python train.py --n_layer=20 --d_model=384 --n_head=12 --n_kv_head=12 --head_dim=32 --d_mlp=1920 --vocab_size=2048 --activation="tanh_gelu" --norm="rmsnorm" --norm_place="pre" --norm_eps=1e-06 --positions="rope" --rope_base=500000.0 --rope_fraction=1.0 --qk_norm=false --attn_scale=0.177 --bias="none" --tie_embeddings=false --parallel_block=false --init="normal" --init_std_qkv=0.03 --init_std_o=0.0 --init_std_up=0.03 --init_std_down=0.0 --optimizer="muon_variant" --lr=0.00589 --lr_mult_down=1.5 --beta1=0.93 --lr_head=0.00319 --grad_clip=1.0 --warmup_steps=200 --schedule="wsd" --decay_fraction=0.561 --decay_shape="linear" --final_lr_fraction=0.0 --batch_tokens=32768 --seq_len=1024 --doc_mask=false --train_tokens=415700000 --steps=12687 --dataset="wikipedia_en"
MLP neurons of a small language model. Each row is named by its layer, matrix (up: input weights) and neuron, and shows model dimensions 0-127. Each number is 128 + 32 x the weight over its row's rms, rounded and kept within 0 to 255. Numbers have three digits each.
A block is one neuron, or neurons of one layer that tend to fire together. After each block is what it responds to, as a language model described it from the Wikipedia text at the highest values.

L9.up0:126125139073119146152160117094163075150111177138095090154143125096077155154083123138125153091139179141166110139106138197071132116119120124153161101140117166164089135099185157180159114119144149147169157088153141146077108147196116088088115137142125108125175129082083133116160133103129105153079140116142131131059127103131065141082116106162105134083062125121145100096132080168110131152197
L9.up41:089219116116189132151148127125098092105086136133147098153097132161129127147153165106188135110142122112055139075160110130109123123218124163130126190137101165118152155221072059131154159139143158145130098121149102171060111106149133109132161093163105100141105120126105146118110145127112088134076140112105070138108135190148105091142141149163077155115097116178116141019109122172172118183198
L9.up56:148134164098105124145186068125121162148087108061188159065118152153115112152115179097124104150067070105096095221127113118098101115155167126086135112110150128181129126158109140073094154115133103087169165128107092092139124094162090152106142110099141074201123081126099048146146181082157074144119074123093165117081119137102100105104184135111111094162135118141151171189143158151135111087101
L9.up206:083113051220112159174148121126145088162155083112171194126181193119080132125134123120104088177122072114121099140133149087086106155180102185154069116149116177104155132076173083108196137132150104049139126154138147076162120174149146147168156114138152061106040123117141065151114101139114084116124100124159125108114089177151132146155124096153139099133135109116155127042165135123132173077080
L9.up365:106078122112164100150112121072119109126077062136182120123146130119135096160122124164101119105140150099167142120104149105177142103161141110079139159071140118107213170144103126133164161092113163084158131088145121128120098171157088127165140102106125181086107102190186083106085106094114093143103129124090179129104124119086149098165140157213163157136177103069192126118142159131157141118144
L9.up506:099101119133089116095112122139117192112132118133151074137164144153131155121104076127102122131096131125127087175088162136105139120166115119142194154107091108143090146109126085135103156113138104146180114091160063146100129084089121161103097133105170125151165078105180099144137095099092139115143113102126104134058090113122071105184098123130089142147121161073094119191130140097113109139126
L9.up573:116134156168091163151119089147154091120096133139172156158120113136117170092176135148194137132137167100127091149196139139129117139170125143125161180086058115122131144150141175112104151158098079125202148114181098126112172116131144124134131155192145117089076159083163132104104163141124152138090123156127174147094128125164116171135080123091132059161076139072112135096093170097132165112085
L9.up679:105110108122143117174130081139128052139108112077110160147172115143089144121126128151182119078092153149194075253115048094158124111124126071110131198155146085105105103154104206102129119102145193090145123188167129092139151129121136107113084102107075140106168132082089086210079128168141110082193109109090092133130108119072168121164131115073116137130079166141084217134145157140187106067167
L9.up1097:122143125177128154114152153089144108153142095064142139108159072189136204122147126102153148108079130143152118111104085124100197146177127103131217179098100132131121144170081091084091109106155055153049129143111154168103102097055085146034185176067116159159140131155108132107048175147102200135102149187179099143126146142115138095158219108153092141137100148176115135147129178172179193186079
L9.up1108:104144126094098115160149095119135152133130085098191077135101125113170116114159166197086106126124161191087097157175092093170120144150184141064176154139166177144124118128142072072069174145178115110190156080102111102143075102109128160119161131168193104135167204147118118148136122097126127105154123115155161079082093089094077100118080146205097110157164149181142125093177145108141056132133
L9.up1215:136102128127162135102100102140087052153113143113095112092199117177161168161164112106176117090181150118108095137116138093059136144165155100119167123136136138125139133153133085132068136118125147094104155154124106204107092116143132142125133130126173100101119160129098067138138068138110147091104125129178157114135180135155125119072078117127106156112103179146116106077137192162108145153075
L9.up1286:079138096111126107089087108170082116126136143133103083174118155150120173128095130166139155137190113052155058108125104106170122123113124117120142090098148152124088136097137095124137076135104127148184170101136128142085129141105118114128150100125139121108128183090123126136127160083207124120065091110072130122119131175103163144171086107116118126141146166149105177128107208120174117102149
L9.up1304:111173075127172116155175073109099132136124081101140116170091143127143144114116146126234136147140177101121063151076108111117133078124148073168119122126094102125178131107153147132052097120165101114136169141163055127125100115130078134123180167079168103141070144079116124132150121090119121203103166100153085110105135159118166133115117142173109134167155159114154116130131136131130176105163
L9.up1335:085091083153139101128157102167110153149100117146144105159153136152146111126221130012036041126119176129101124158144154142152096101112125151102168151161143130102146146047128112165060135127104139084119159133106131060147114158103176028139142154154148124134117126111116174107102114128088130099114163162119129131131209168102143132064137097105119130146100112152160148123079134134165134136163
L9.up1354:079089131103139087164100077114115120126105160144125121141092122117163143115127146139139114119056139165169120136150164132185137182118103055081105142179114163127110147179127117186128103105140118110138130151073108228111158102089156184146164166176146158150078151122126162132148162195115118152168144103136107084098104138109114130153056086133082138139117076180157151069125185125103182157194
L9.up1694:126176140117116142168153100119156087163031124162099161155110073179119098117113081114106093211115144096161137121127126104198114142106111168180122132233159135151092150068167136081074060129120153085164130122136121141148142115117200080124180102067135134111083187103133109119091176162098143137098125113142201124113154144167152093107137210095052075122123114134198112135113143135085125152079
Responds to: Closing parentheses in data

L9.up51:167125199135101121107163107139148170159100134114113174084152131199131165192104176134128112161125120101150138182149177143149111149141144159109105093120151100124134124113087150111112128116116069113092089092143177090100129151137062154099108167109119161157090148083104124100111163092177096109177131162101123162141116148187133149129063157101045105132110073138069141159120175150107145150131
L9.up107:119097135157139197155121164158173110108062101137114168107105111201105100096119091095126104135151124082088096097179062113144160123174091125121121131153106135163204136182135100124196086136126170086130182096151144096106101171138140178139154099117170125118137079103159109121089150142121118123111082158119076160143099101079127171146134131132124101121130121100101076112063093176119109172129
L9.up292:106170158127148188141133143103080126117139075061152129096142051148192157116186108114148154139084149097143094119158086096159162099147087078098164142158137115166116125188094134137116155128121123097110141082136143085073167139123072128122106152090136142200081033150120143101113148115158124193134143169190088152123091192103137115145097106113106074145119147093134030129139148144092137125074
L9.up296:142045144148082106163121142160119179128167124187164165056139070192132115130163149121087129218108110120148130081170195094092155173104139175148098142116119117152173126175087125161124084105118143146093161151102205174111166147168078164114099100178155106158143152139139138093151155161087144157188093128086145139101133169104145149156084086088121154117103175149123167144128149149072152115139
L9.up507:158102120108172138116169100095141087125103147082129074129116068155097103150148111097120124115122088135120151189199123060083100161127048088108151100212085220094138042133123113117043156145140135126126102088121139093094101092080136136082132087131115109121194092147125075143093134154105142106126155130189132196121124124162100153156150111075189084093090170108124107081155108160091137113139
L9.up606:150117132118146142137154176134195109170113106102135221100114136135117131089109135170115112112165146135100090153204133162099133143147106104162115147218137105165104140193154143123155123141233186185158117110096110105054163123087111090117129123070150160084149170124156111128113102134068098149079156183170094081183076199108166129124111106161174131136185102092145176192092110102129141139123
L9.up707:126164110089097135131060114201112147103074166128172109125147147132133091113083111094110135111118059106142060137184160099096107159173146118136095082088184176053106128128082095154105098121143127128139086135118094111082076123115135087115118088110141068201116135133090181119116094177136140219075131093132182083132119161102134144102155134150152138095143128130107093168090138201098092074124
L9.up983:077194192108138182086135153128082131121128148136059141152121131100080126094109092112082099151122134127101162113086162087112115119088156159129115142156115183176145107149134090068172129110122110093130167105094140135142120156101129174076136136090165127147198157093166111135138099103146049109152114074162132169166131146141120094142058089127129177129092094130107136119099088130099137162152
L9.up1191:164143193104180141109124121117103136126137148104168160127143153132187097132161118126161195157142080137116178197163163119100112139110143188138111133088122127124154127133145035182096154141136105133150108161092134208083170087153118113100116121115057104105145106118130109146100137107134123069075107067105119137114085104129080130119110116165125150107158169137172119055187148144081133089124
L9.up1274:097148179065109158090148043082132092186106144101133149123062162088157142108143147113122151116114118126140141143161120152140140131112114148145102145106092176132124117080046068160140092074182104115155070107146143129140166133183178175098115135111120146071166099108065124120146116120150093115111074139101163139113106132147133130117102074156137142151112168115118145149157100129029148151104
L9.up1372:138153141079121121146122146087132112176076121114135174082125135149120116094121148154097120156116038078090095089181151107148084152132119162107122125070086128130162129163131070129195098107095119116128070115084136147134094118120149155123113075128166094138090119113084090115093171202094115199099130067122128079101085162130132156131093092127147155200131113104140134143101159102080125155175
L9.up1391:169110114089112122116132144137099098171086125052054159140111111149164101097171114085145115132149117108108129109117094136144144121084175107106064165117079112126142115151160106191148111100136160128113154152108115112106177078150126190129106075161134165217150124170155070121118141112066099109138154192147122184105126169160099144172136143105149104157158142039157131147108107150158140120082
L9.up1512:155136142098123150122132124081128120123169162211074115144159093157121171145117061059130123063063109139139106135122131164115120145095042085155067082115150143119159177143072108146163092100147106146054145165111175134125136104116116097157203072104121099110120060133166121152125166131132183207123129099163064093156111137096130094140070115112162122129096167052119171144101171167097160120148
L9.up1658:132193177102113175098161115128173139136113093133112116104144125156120069144154157133058131137146078112113097195108167099081113117103145186180132126109157160170140083134074102129124110140080076121101175088079110155138222115136194123078119166113147075144101100120077149101130114134172090104076148084085126096233087093120095135075068117138126079119118181079157155125131183055068142166159
L9.up1863:120131126139186140105159125140219116071105125175074128086115136177175127181129118135146117106119100146100121165165153147141169100171122129096097099097100160100134077175106118173106062106092127148104181124154182144119080073153137114125157073147138095136118105084099112136123154098234128164113114116154106148152133071062117137096169106116107134162062146081106121177094104136145132111131
L9.up1894:119160087110137108134107114146155100132084162138156060110135121101109168151137110146134159120136091175123079123106146151128151165095123087168105112152130144150167159201133143139106099085104143104134118115143130162107120152154100104117116169087129073144128041113143160109203105122143098187146099125141126127146067159148108099137145119110160184176083201121106106126099127162103171085132
Responds to: Coordinating conjunction in lists

L4.up187:064135149124117148174100082146073156086160115088160088104079114208157129107148129151117154096127120134133151110129121149150163196122135111136132134143096141063116163207129089140035123111087093079127104120125154157121135154159127180111176124120115126124129128091108093158178128133121099105135183088167158074132130217159180144093101126184097145083082137126091152120069096070152175070136
Responds to: Word-ending pieces, closing parens

L9.up22:196146179076154131081095168149135123141116105142140075073147144118125148110165123095033195146163092089149168099141086133113166170133114178154135115159165170157135151086094161184063146137160168128189135123121151116184113165133149205148096101104158076142111097070151134124150157135108121108166123138147154168142143175127203140160061064118123137093078118157107180149133131167194099082168
L9.up352:083122171135130074156128148181111151174108092161125130106112152171136168151096153133097123102147116078136173149073118132109081125150117147173123118154109113136171140094189066135101169110102084158134161122117058121136161082141155143150132109168123055116130171086119104155186135135118150095146109093148178145108109145149147114126151140165086096125122142085119041122142119135124208163095
L9.up421:089147154147094099181115082105092128129107140179095163099167117153139095129140133102129194093151090168102134176101140131166179114080123117138085126156073133097080074121163086101146176119112107121104101127115140139106124157168076123137128065168136114132073111151139097095161075192136117121125141074114077172206147134104112134143136156100121103097128137138172082117159089131169139112111
L9.up430:157213176113088076134161172140133101132129094138137101110123087146128107147079109060086124105131119098142101129176141124098088167170097173135130111163126124137101144114096124142121137123135105129170131120110116141078131114106134153106096105108155154165150126155112150117143123179076115144124105163149067104125115158153120125155139108142215125142126132168150058111067171136145156092125
L9.up757:102109145152077076129173132130091146112154085112117120132153137136024103149136108065093136129094107113154130174135136095093054139081073134164100152150159104209118186100170057190130179174123095106178070140117162156131112192124103148114128091046114137136171111187139120112098134134156167176150132142159161092079098145162147162048165145137092145093114129197060071118087135047072123183143
L9.up1053:086117171201084091115132160154159132124174083189144058114137091155096125101149142176108188125172118145028142140133069097123095111152086163209141146157095076120148138133050146084127133112129136106159107124111093188113096138167127164175121084113139135124149113093114109135193154176159132088122136093140120192153131169127117101117163091147120119149133113109186115155140184094147124182178
L9.up1056:094180160107125064099157144116117129049145176141109064111147151176116119161159129083160172170148131144137070179134053108143206086128166157127136118124113169131186171156134126135152113089147098158127155159098126104149160098138140165087044156086139097087174081185150109119149147085140102133068190161115202094123127039067140121137179041139157070113192079108159112151109154082141112126152
L9.up1116:173127193119117131099157119161143119165133094137162103116136089181115139146075110086074146137119091186171142089167088140137153120110163141110180139125125109115152160109180095136105163109134119097189117148103162134178098186152106127103156143116135113155182118186062094111136101133101124178093112133141134121110139122143108158152167121026104093124115174099147148146151132140123140121070
L9.up1160:121176245122134086119137175170130070095165080148167107140068117152133067225142124087152132144146078093111088109145165109113096142119153119140133122125064145140116182146096113156111090115162069188176102154136159082193134110179126168180039139115133117118118091149146096115114162046124150163152098149160102109131137081123109101111114104118109142039114059118123094116140114108124098140083
L9.up1312:123131093162171130141149117166055145101181113127127139145145122083164082143135142053155141098090098104135087173149148129136125176110134144172121165190042120168138163094163145150102124143136098120169134128100119159094138150137148145086130153165107136139144135160107127143049125127125087087118144130129146131164133116146147138144123110134155152133075085193103115139181131070137092203033
L9.up1332:156156188152176108118132133133077128113117113135145085058140120136139144077127081104143162122105113106110160126204139157146151157132095101173175181171111112110060133114107125130152124171121102095141090178115138164156122220130144152124090044052172109121140067178142123115159108077117153156099182138115168159113083097147156150123158189075104093136099095114083117138090123106120083117088
L9.up1370:078154139102051131123076109093110107155158117111157110165127110151144102164101067088094125128078082071146075132089147184074170089055093113147126114142169168136090125167096128203086088131093115147101099151157142093118104120087157129105180074197091146172096133127127133075111102154080109134180183137152104084127091107164084134133153159113052096126169135126104172090180147102132104039094
L9.up1449:057110131091142131127128171143134157157143137056127108134122122076159083146162103100096152149144160073108131109107154147166173135147144187117134139122085157100097057149061150111101167157181099132134142124106133113146097129137172173111114154127114208110108091152108155138096146112096142160129148206242133097077155193100087114146162122070124164121153115120116166088062176192167086153138
L9.up1483:117148159085148141087146143146157140135130086100119079123129115109076126088163148090096136168069138066136096153098101132081147162168107086117093191185046096104181140152102098164120101127200133099133118151131121071098176074162114135169130071144118111163120155100113154117117145091158118131118123189139110091107067085090130143166164114151074089112063128090174145118101110134172143171146
L9.up1689:156150155162129113103127147163163135126105102125175086162117126110124155160178173083099117133151152156141080164160117137099114147171137121099129183155127078159162093136089082130128122158116130123167111150120111138174195124067113112103108116140148160150152113153090166148123165151151120162086158115168175161100053105128164093135120144116132073098199165109110133097139101129177109100126
L9.up1851:099131201122105114130159126124111128095154113170175098101176054104151086114134130054186110122118081140154110129147126142114127206096128148147143147156085149134137147079131088131128088125163096166144106096090116137098120134161189134102148125158098150127098163124136116145132114156153126118124225127145162151115150152156144156162143142060139107059164151094123160094122125073081131079116
Responds to: Digits after separators

L16.up982:170136158120153145112103081063142096123078099106154159112102137103121114150154088112119196111135081101126150081115113172136137129070149148140112127196122104109118151129102137085120128120123169187159116129161156101069172207135121100138073143099126145137116147130121155127085094082161152117151148129133074125161094199146111145057152113112173130149099134041156160157096124154089120180083
L16.up1563:141118181125130088111116129110090084079099144123160120100150123153110135106137161123152071163174165137159136080097151111089170077132132108133135114162112108164043140119037123149094113096105082166142118116101148209121091126153111138109048159178151141119167167155148151190172114113092160105152110101162151135135141085128149150043129180168206168150134114059087148102096063118131119089116
L16.up1618:134071107140147161099146138122123163090075142097129113077115104149144114188121125177100080180164130078187110151145164124181113094071136104148150158186119128163104139136176107112129159067149116120138133086115174128089123100123154155075161101053165136164164142149134127108113179080066166125085127155094127120121105205109114120094066115150086188149102121092128164119072119093120107153140
L16.up1762:103052136135094105197153146095136132136152122124105166161093103119151114136126079089218080082119090132196128100166139147172132121166107096052108136131165083084111162107128064111092084136117177187175132118155189161164177152093107112120109072126097115161183137170139164110144156099162077150129141120146146156105092158125089100104161162161128127177115083135183122132181160171099151132087
Responds to: Main verb after subject

L16.up244:138109146170095109126139064177148199081108135104127104081126120212217177116149136116140140129059161154128152133122140128128157117108169151176127092141124140081137122138121120134121116171165143121117127135089160153120051117151158130096097159168089106132117183134125124157117162105123104147086117172132095103129082116089135143189083103068145117124130094148060164156101089154098114128182
L16.up753:065101108122158053079084064144145114104099091111135104102088094156131085097113169167125133105121125183114144101121155131099115192177104152114100128108159092145134179167159078149128071110110123111085104147046187155131154123153146144139131130118132077094073083128124109101199088099139102187134095108146161118094102117144163173131143111127127094122088172107162193098128115121108111107127
L16.up1101:082130124072062165153163157066102102132137118056163167116107100093114161142111116120062136090089153159092139166143106095133157124123106162110133159155110139128111134139217068142125148208163107124170103135167144134186122151075105170100113079142156102110156166117129127102062106170100140123153149158111089097171096134146165080119092173130093157146133114112063114151094105129234130136159
L16.up1325:078114129102143111154118098124065129135129116107133149108164100114150105126181120152118166189152081168141083169083127097035166143116156201117074151119146164130137170165131131108070092166117069090133130064076136128101127173140143183142134144186154172091135195130127130169160153086130080165132111114128143142116092139164120198132163140148144132126110132158166113108152142169119112120155
Responds to: Indefinite article and closers

L4.up1343:186101091075141177132179100086109086137156105170083131118108125139140099191091081085055109157108106132110115180148110118086120178137048114120119113135078104186132107128095114131134140146090117093142097164135137153123107109127096130125104138056153107113092127088058095149085081199111151128130103131134114133205169111183134066086131154125144143125064150159132161146096134142101125153099
Responds to: Coordinating conjunction after noun

L9.up72:105112130144070098134162145073085117138182149132133072137165154072138127145161132055124148134101089140120193125082122119127163178139154146128131172106224130091124099181140174135202133119083082135111113159108139140125095167130183164085150124079096171140129117144131088066144184109053084157169136114084073153130083088171145096142121122178148073147089118112124146108110140092143132088112
L9.up180:103148148120115123096135120127136135166126180061100149100132116103164158125135128104182120177140165139104131074153134118125139122117035109106096164125104101093131131066138113169108158087172141160131125124176089091149095118105121156115158114123097107115147157145139072127096136134086171134108073039125131100154165114149122112141142120119132146110070107152131094141078108171079129155150
L9.up316:110093132095100114119192159169098122105116119104132054177129057128131148184085149151157128118097130127135168099110180157174160138126145102127179125160076137097127099123110131107149165109134137130100178157153168171143161165112146183127132169134113167101153116140076141082174143176152141114077087106123115105135076185171093198136159172106136174099094186144096153102145138177143090168114
L9.up348:139133166139122077108147120126134125091119108161197124058134110108103136152186103116224134162162182128149120140078077153141117132101142099059114172119148168142106090123103115105116094120163147122132122162119136152172125101084136161144169101126065122101121147140172074130126139123140152168097111082104064166146147137158097080137132124137151133114076087131154140098135108130128109107128
L9.up473:113067071118146135107095092077109082122114165086179067179136137146071109168132140117148120137107091100141125150090121133151155174196105122097113189084167152107152140132119101113141223129131150150116109102118144153168117121090091106149166141133109174119116167128121134192175162073120116150051104196144137154085098094078142129155175167143155141128099136132091144074138098118109107130129
L9.up521:096123139150202094113139149138137195116186142176086098115091145117112059169144147122116099091145144111161197150155125102123149140087108111127166082127116117130083114103053105145095140112078131091199101155084141193168124108079129126101136166121112151153079105086138125145166171136130163117152134162081141132158152140153080117158120184089123066114180099100083139122115160178125158145081
L9.up662:065137164091141100119114101150081092103104121154090082172126117160134134165108119145145153153094121151175121123152101159120177143116105101118120118158125082108149155164134088118155186111091099099098129139067158116132097126155115120102099167064098141090095134152108076150167106126173145155133108167092094086129101138118184135078184126137097129057101126135115105133121115130107055121151
L9.up787:093118164146131133085162142110121106159117158103120091084184094091148131181156154121152143127121133158154184192163146089197141127122148063080115097157112134174164124142079089114147157149134117194206134107091147130137092142125121137142154122136141164130079173132135127152142121126162195092134134074141128016132106095104157142127169128053119102127070142102136139130131141145173144147162
L9.up1183:072138148116106153137162125169121088124102157096068113168128087164107108171155127139148152157145073122116106161128147166115126137086124131134081174182190149143108141112142127156091127071109111101147133201178119067152113132170087160170122166119144159115106105125195086134142186120142074088113123117119123118193054141118143160104168192154180081146154136111057190151136118148195131173131
L9.up1186:128099075136182137137170083145190182143135175096151112135099151153138163157120141134096087143124177127086084154148114126172179146117101117114136117105117146128202172112113066144157154132119098122127120155146100043145041119162076206168075100108121144056093110142127097119147169160139137136142155142073111100119111094093132144162103119094108108148088138144125156133077053129088108121154
L9.up1262:080108147161105109138190139156084114132155114107121103140109157131151142156112111175108097059164063092084147167075049100130121133111177123132093141132129141123141106177172169098155198118050141151155129179096144121135136171091105086137130125208196115126146130120090163179150179086104128033129131093078139149090113067166105139217077132085153079156158108163122177189076146156088130086120
L9.up1529:171173086129081144098225095156119116073157107115092105132147072150105163129179101159094123167107103120158159165146162097178166136148143079179125172082047151135141159097115084112080170130089139141161107102047170161109135131099123170169151079099092153129164164103159121198146141139120177193151197132148106146195135135132130138184116106091148117105137108119148119109120102112152171088169
L9.up1530:060128151108092137203145108114088122146097125098142108163127154149055166111156127126156156132139126133158094179080083065123130159111166151135115101054107124073128120120105150128135118109135110121093136121129132114218149135082172148164102051130148179057070194088122161072186092115116159125153114151189119162114098119124129138123176106151071146087148105123146161136156130150157116138125
L9.up1674:087189105104097083146164150092114123184160129137180167098121109092179090139131112147111151057112161116149082165115136102140116129131140165160109121072128157173099185165108129089116115129059084142152053155149092115114101107155142097125116163098134119089126072136118162066112163156123136118113123091144127124102097105125154100147132082101126101102158164164125124113100151167129129099140
L9.up1752:134086154122087103127102163125136102112087128098148122122136117089128079119145153116142064158103119071150110121119180150159126121073113123170111151142087119151134138094188118130116151110046119123131097112098139195096091140128110085166159095162109212117111098164085123131136160111123091098169068059132061090146096094044100190166117141138128091082109119135122113133059100122121124117182
L9.up1798:116133124100154124153134120056147146141141129085127159128127063096132144139124164080090104031076147117144179170096113099145069159143165122153146176105102114115157123161115122181100103175111100135125114098163180153170141214121066140155137111048123123121116096140158140159162134091143149139155185139156156143142120088086124151102108141115079138157070092138118136107161113155131181117131
Responds to: Infobox and table field labels

L16.up186:159164186143111171072147124164093055147133108127128071139119123055156120096169122089162120126161151143155101179117086094144163158062132169090096179084071102186108108146130159101162097208166137105176096185114157166075162131107128098110121170108130157161110174126066111093070080161088128118183107142164195074034145132120167117172155145105128060136121132135141137157167121083145139136064
L16.up510:115175150145103082090145140183145106175098146214121107132134102102176147144167138116104081158142084068190083108099133079148147133128120111117144233100094136159170144129144122173052070168161158124136142130193111163146109110065105151109104127110098119158109141140150209092106166078142121132122122105124121175132138076165180133151083132108144036136117169138136106020140143114136101148106
L16.up1495:170126090122143115146147082178056134093074055125182107164129121128171168165106127109142111161140144142082115108103135085074196098145150137164174075110198135167121142105133184152113175217120089112165145128118184166104129094087099093165106102126120150167136068159148086113125100108129115122114166089158094104123096076114114134211101104140127086133133135090113120165133159092109179113138
L16.up1853:093166123112118172137158111173140132113186174069149063098088145067138103102159089102146106102045124082142076123123130163120156131131134146182173125170133140195082143121094047126114111190104073053128093149147162131099144173184053169119057121168116102111152143195129145109105164099147178115120131102186139141057110121084093116139095167160161113102144140162099146158132122130132118132123
Responds to: Digits after thousands comma

L4.up421:109142187146100135145150174132093101155141146142107070107108135117054131159112059096141132089080156184092135134127092107073110189148066154155132145156099155104173156105121113171131093133090105170141135150130134106152134111139187109182064157088159137200141130132123087072061149079168165131099115160121134034123125181130156167142120129087136127085171108156138143148194089156069152129075
Responds to: Mid-word and decimal continuations

L4.up1567:136093123151131115110145164160148129143095135175177143116133126167123132121084107145115134053090146154160142123173111149185126136117109171137155164222130124082034152148051073114178140141170211187081096110111138117138122131065133139151154116108140150162143111163106102178173100136102179119104202055142099083158131118171110125097143112152102122115184086102129107113131104137116173177149
Responds to: Table and infobox fields